config.yaml
n_layer: 10
d_model: 384
n_head: 12
n_kv_head: 12
head_dim: 32
d_mlp: 1536
vocab_size: 16384
activation: "gelu"
norm: "layernorm"
norm_place: "post"
norm_eps: 1e-05
positions: "learned"
qk_norm: false
attn_scale: 0.177
bias: "all"
tie_embeddings: true
parallel_block: false
init: "normal"
init_std_qkv: 0.0209
init_std_o: 0.00468
init_std_up: 0.0209
init_std_down: 0.00468
optimizer: "adamw"
lr: 0.000411
beta1: 0.9
beta2: 0.99
weight_decay: 0.29
lr_head: 0.00684
grad_clip: 1.0
warmup_steps: 493
schedule: "wsd"
decay_fraction: 0.591
decay_shape: "linear"
final_lr_fraction: 0.0
batch_tokens: 65536
seq_len: 512
doc_mask: true
train_tokens: 461700000
steps: 7045
dataset: "wikipedia_en"
MLP neurons of a small language model. Each row is named by its layer, matrix (up: input weights) and neuron, and shows model dimensions 96-223. Each number is 50 + 10 x the weight over its row's rms, rounded and kept within 0 to 99.
After each neuron's rows, "fires on" lists the tokens most often at its 100 highest values on Wikipedia text that the model never trained on.

L2.up977:56 52 58 44 57 27 37 46 61 39 61 57 34 50 56 37 56 59 51 51 54 60 48 65 49 46 54 55 64 55 47 28 33 63 56 59 65 56 47 55 49 44 47 64 49 37 46 35 56 34 50 50 54 45 47 53 61 48 53 44 39 33 38 34 48 79 45 43 47 47 60 49 53 50 55 35 64 43 66 38 41 65 39 60 42 46 53 37 46 58 56 52 42 71 47 62 63 49 44 30 48 61 58 66 60 53 61 33 57 55 56 48 41 62 53 41 34 70 43 48 38 52 48 83 60 57 47 37
fires on: "ers", " years", "s", " friends", "asons", " Earl"

L2.up28:40 38 65 61 51 56 41 51 57 43 56 47 38 65 51 51 39 43 38 58 57 37 44 56 63 48 41 42 62 62 47 36 51 51 26 43 33 49 45 55 46 47 58 46 44 49 50 53 39 43 26 52 50 52 51 43 43 38 61 40 42 50 28 45 52 62 58 44 50 32 43 45 48 49 51 44 56 55 59 39 44 54 50 38 40 58 64 49 36 40 59 65 60 59 15 60 52 62 57 30 53 56 56 45 28 63 53 67 66 48 60 52 53 67 59 34 50 39 45 37 35 52 41 58 36 51 45 22
fires on: "ers", "ors", "ans", "als", "ots"

L2.up23:55 52 48 49 50 44 56 42 56 44 62 52 39 48 45 40 40 56 62 43 69 45 60 60 59 47 62 48 49 44 33 54 56 62 48 47 60 54 49 55 41 40 62 43 44 40 62 53 45 40 50 62 60 50 74 56 55 48 49 48 58 62 57 47 57 48 56 37 34 40 29 48 55 48 38 64 54 50 42 59 34 55 57 37 51 50 59 49 39 43 51 73 61 56 46 47 37 40 52 60 62 61 44 42 41 67 56 69 55 50 36 68 66 58 61 71 44 51 77 60 73 53 50 39 53 41 46 52
fires on: " st", " An", " One", "One"

L2.up267:59 47 43 47 37 47 50 64 51 46 38 45 59 43 46 33 60 36 61 52 51 46 37 60 52 61 51 34 58 48 50 41 46 34 40 64 66 44 49 61 43 52 65 59 49 45 48 42 50 48 53 48 48 43 45 49 43 49 48 34 52 58 43 36 63 39 61 44 61 33 48 50 50 53 50 62 43 51 50 69 60 72 57 41 47 49 43 62 51 49 38 44 19 45 48 52 45 43 47 53 36 35 52 50 26 56 37 42 47 47 58 55 42 50 60 46 65 69 68 39 49 42 45 65 63 66 44 45
fires on: "v", "am", " All", "ab", "or", " all"

L2.up640:51 52 57 50 56 28 45 55 61 42 48 54 31 52 55 50 47 45 44 36 64 40 42 60 57 54 42 45 58 67 54 21 50 47 46 53 47 45 53 52 46 46 66 69 53 35 46 45 53 36 29 56 62 64 55 36 60 37 50 56 59 41 42 40 44 68 51 50 46 55 56 48 44 43 59 38 44 48 54 39 59 56 40 48 54 57 50 50 53 59 50 63 42 52 40 66 71 50 47 37 45 50 43 43 34 39 63 37 56 49 49 52 47 61 59 50 50 36 41 46 52 52 48 60 28 59 50 49
fires on: "ers"

L2.up1475:45 48 63 41 59 36 61 53 61 61 64 57 33 55 39 22 48 47 45 45 61 40 66 71 56 51 45 53 70 63 75 35 56 74 43 48 62 40 55 52 64 56 74 49 46 51 39 52 60 33 33 48 64 39 61 39 49 36 51 62 61 48 50 46 45 56 50 48 49 48 48 48 36 52 57 34 46 54 54 57 56 54 39 48 60 49 40 38 41 42 49 66 71 37 41 54 64 29 46 45 50 51 48 52 32 43 76 45 47 43 59 58 54 56 36 52 46 54 47 49 53 38 44 47 40 54 42 36
fires on: "s", "ers", "es", "ues", "les"

L2.up1192:44 51 55 57 48 59 58 49 42 52 44 55 65 41 44 46 45 68 53 59 59 47 53 50 52 52 52 61 63 46 47 49 49 52 45 44 50 49 48 46 45 46 60 53 50 37 57 61 39 51 51 57 51 65 59 49 45 49 35 58 55 73 55 54 68 46 47 45 54 47 53 37 45 43 58 61 53 49 58 64 28 44 51 51 51 44 25 64 44 58 44 47 48 38 63 40 87 59 54 45 46 63 45 43 40 27 73 65 44 46 57 60 67 47 55 50 54 48 42 53 34 49 52 47 55 34 45 41
fires on: " 1", " an", " Team", " team", " teams", " ="

L2.up747:47 50 66 27 60 52 51 46 45 49 37 77 52 50 42 38 60 49 44 54 75 37 61 54 52 47 51 54 51 54 34 43 48 39 47 52 64 45 44 50 63 40 82 64 47 42 44 44 39 42 46 55 57 46 51 56 58 45 46 55 38 51 49 53 57 51 43 38 47 62 46 39 52 51 46 53 56 48 51 72 53 31 40 48 43 51 44 50 49 48 63 54 30 56 47 54 57 59 45 55 55 55 42 38 47 45 73 79 48 42 53 64 56 36 64 33 50 57 30 60 36 58 42 55 59 60 50 23
fires on: ",", " teams", " team", "ly", " ."

L7.up1459:41 42 38 51 38 50 32 38 42 47 49 51 56 45 43 52 41 52 42 39 40 47 37 71 41 43 47 34 45 49 61 53 61 56 52 34 42 47 31 58 49 46 49 65 62 61 54 49 39 61 69 59 53 70 59 52 63 58 31 55 48 52 46 71 56 49 61 55 63 53 50 65 49 58 47 65 48 44 45 54 50 58 64 33 66 58 67 54 51 57 39 43 68 38 48 29 43 54 51 35 48 54 64 46 69 64 41 57 60 37 49 53 58 43 56 67 62 58 38 49 55 46 43 62 48 45 39 51
fires on: " a", " with", " and", "b", " aff"

L4.up23:46 48 38 50 56 58 55 41 31 46 49 37 52 47 38 34 34 43 53 39 75 48 41 64 44 69 33 38 59 44 55 40 36 39 49 73 39 46 32 60 45 46 38 53 35 40 50 43 60 53 45 44 56 66 62 57 34 33 53 43 59 54 38 71 68 40 52 40 69 35 59 60 44 58 46 52 56 60 58 56 75 59 43 42 52 56 64 58 47 54 50 57 53 46 50 33 46 49 57 51 45 63 63 44 59 68 35 53 51 43 42 54 44 50 60 47 63 48 60 49 43 48 41 48 36 66 55 37
fires on: " all", " All", " only", "of", " No", "All"

L2.up317:40 46 55 28 57 51 54 52 61 26 48 77 63 29 53 59 41 47 51 66 56 40 52 70 55 42 33 47 65 54 62 55 48 68 33 46 58 58 32 62 52 46 55 59 33 42 49 52 50 45 46 53 56 43 55 50 63 50 55 49 57 47 72 38 77 32 42 55 40 59 48 63 27 47 50 57 40 50 43 31 59 48 66 60 36 50 38 51 55 58 53 45 42 48 43 50 47 63 52 33 33 46 46 40 58 37 60 66 48 42 52 55 44 48 39 56 53 26 75 46 51 58 48 37 40 42 46 41
fires on: "ed", "ized"

L2.up2:52 50 71 43 36 44 54 85 44 30 63 54 53 45 51 49 53 46 37 61 64 54 45 44 59 61 61 48 71 69 47 58 56 40 34 44 51 47 47 50 71 42 73 59 38 41 62 61 41 38 34 44 48 40 37 37 46 52 52 65 56 36 38 41 48 56 45 60 54 65 64 53 60 52 62 55 55 43 39 45 55 53 57 62 59 66 60 62 51 31 47 64 57 71 34 45 49 49 51 39 38 34 58 56 48 65 53 50 49 43 50 61 50 44 50 62 54 53 48 36 53 70 40 50 29 63 50 50
fires on: "ir", "ern", " might", "ij"

L7.up261:46 47 27 41 60 41 38 62 60 42 53 40 61 51 44 59 31 65 46 50 39 54 53 60 48 53 49 45 50 47 37 50 62 65 48 48 50 57 53 58 43 47 63 34 48 55 64 49 40 40 73 54 47 59 57 50 54 53 43 60 53 52 52 50 61 58 61 64 49 44 60 44 47 49 56 59 54 37 50 66 56 73 53 29 56 37 54 51 50 50 67 64 55 35 27 38 44 47 39 44 43 31 42 39 61 55 38 59 33 48 36 49 65 58 51 53 51 72 54 57 53 48 62 48 63 48 53 52
fires on: " a", " and", "-"

L2.up1420:58 49 64 27 63 37 67 61 40 49 69 49 55 24 45 43 49 49 61 49 52 42 36 66 54 52 60 55 79 58 56 45 59 64 38 41 55 74 48 54 46 59 67 53 47 53 36 57 38 46 29 58 48 32 37 46 43 50 37 63 60 35 51 40 68 57 57 60 41 44 38 55 40 46 48 49 59 53 44 38 52 40 41 45 36 59 46 46 58 45 53 67 58 47 30 32 37 68 45 53 39 47 42 48 65 41 63 39 36 44 45 41 43 51 51 52 58 51 56 49 26 55 57 50 33 36 38 55
fires on: "ed", "ered", "ped", "ulated", "led"

L7.up336:60 51 30 47 63 53 44 40 51 55 48 52 54 41 63 61 66 46 53 37 46 52 41 46 48 42 35 56 69 54 34 42 55 61 47 67 70 48 40 55 46 41 50 60 52 34 49 51 44 50 66 38 53 57 55 49 67 68 43 33 51 33 52 45 62 41 61 59 30 56 55 48 49 58 64 62 52 38 49 72 46 49 47 65 54 61 53 50 54 48 65 40 26 39 46 31 41 68 59 52 26 50 58 42 63 41 60 49 39 50 49 48 67 64 43 70 56 48 23 35 71 53 56 55 45 43 56 53
fires on: " with", " by", " in"

L4.up460:60 60 76 33 54 61 43 52 39 64 51 62 55 56 51 56 61 52 36 28 53 42 57 51 47 26 37 31 28 58 46 46 38 47 42 45 52 49 53 53 37 47 50 60 63 43 59 47 56 47 54 50 44 43 61 38 40 53 44 59 50 41 52 51 42 55 42 49 49 62 41 46 49 44 59 48 72 58 44 38 55 53 69 35 44 63 43 43 68 48 66 36 63 32 50 40 49 54 32 52 59 52 35 43 52 39 56 51 54 45 50 44 61 55 46 43 46 38 39 59 47 56 51 32 44 51 57 59
fires on: " up", " who", " back", " which", " Pro", " Bro"

L2.up739:40 41 47 36 50 35 35 64 49 46 44 58 57 29 48 51 48 48 41 50 58 49 50 59 53 68 51 59 56 65 60 58 52 53 33 28 54 66 32 53 54 56 70 55 43 60 47 55 53 41 36 42 65 44 47 42 61 35 46 36 57 51 47 56 62 42 67 61 42 70 51 57 42 46 52 37 61 50 49 55 56 39 56 58 38 48 45 40 54 38 42 38 60 53 37 37 54 54 63 41 60 60 48 44 60 48 63 41 53 43 46 42 43 64 39 42 42 69 35 47 49 77 51 56 48 52 34 47
fires on: "ated", "ed", "ized", "ained", "ulated"

L2.up738:54 54 60 43 43 60 49 48 58 28 62 54 56 62 25 62 48 30 46 29 53 52 54 64 31 40 55 33 45 54 46 61 43 42 52 52 36 61 46 63 47 49 39 40 50 41 32 48 52 53 65 41 60 44 53 51 46 39 51 47 37 54 49 52 53 65 48 54 52 51 47 38 63 65 48 48 58 42 62 46 60 53 50 39 37 44 37 52 46 50 51 47 40 40 51 37 48 35 54 45 37 58 41 40 32 62 57 56 77 48 43 52 52 57 40 44 41 48 56 35 56 59 51 41 40 68 69 53
fires on: " time", "hes", " style", " period", "ham", " down"

L7.up542:48 49 47 43 40 45 53 54 61 50 32 72 46 56 60 65 58 38 48 51 55 47 36 48 58 51 45 51 57 48 34 45 57 48 69 42 52 49 20 47 43 32 67 52 52 58 51 63 31 53 54 57 61 47 51 54 54 43 33 42 65 52 39 70 69 57 58 36 64 19 52 58 53 46 33 45 50 42 54 48 41 52 57 47 51 55 40 32 47 44 32 41 49 45 47 41 60 52 49 28 45 64 50 53 55 35 51 60 48 33 41 45 34 52 77 41 49 52 56 43 47 55 62 51 47 40 50 48
fires on: ",", " 4", " 6", " 3"

L7.up952:59 34 47 50 45 37 58 69 59 49 51 43 51 44 32 47 54 48 51 37 54 61 40 49 72 54 51 46 61 39 60 44 42 66 49 53 48 52 38 49 51 33 62 57 44 63 55 56 25 57 42 42 64 61 64 51 51 66 48 42 54 58 59 69 75 42 43 40 55 51 66 55 47 30 43 64 60 56 55 60 63 60 65 33 58 50 59 53 37 56 35 49 77 32 47 51 67 40 18 28 36 48 51 53 47 65 34 46 64 45 65 57 47 49 38 59 48 57 51 38 42 58 60 43 33 45 32 46
fires on: " and", "b"

L2.up1147:46 48 64 46 52 38 35 57 53 42 45 46 43 42 50 51 44 45 35 35 58 54 39 70 51 48 42 53 40 63 69 24 44 50 24 32 45 62 63 44 55 50 61 61 65 53 42 47 43 52 48 66 69 55 52 39 52 27 49 50 48 53 44 45 43 47 50 59 34 48 34 51 49 73 52 47 39 41 54 35 42 49 54 48 63 59 35 62 51 47 46 49 55 58 37 49 63 61 53 36 48 32 52 46 40 32 63 56 41 54 63 50 31 51 35 63 44 60 35 50 45 51 57 52 46 44 48 54
fires on: " him", "es", " himself", "ers", "en"

L2.up1191:53 60 66 61 46 37 44 39 64 45 49 45 36 60 67 53 42 55 51 33 56 55 40 62 45 49 62 50 61 60 60 14 59 64 58 41 28 45 51 44 54 49 50 66 53 37 51 46 44 45 58 63 61 50 63 57 55 46 54 51 49 41 50 25 48 71 46 53 65 56 51 51 47 67 55 40 62 47 48 40 52 59 43 64 59 54 42 45 54 64 50 40 49 56 41 48 82 39 37 21 31 34 65 37 45 42 56 41 63 47 50 53 36 52 48 45 61 36 60 48 68 34 33 54 38 49 57 38
fires on: "ers", "asons", "ots", "als", "ors", "bes"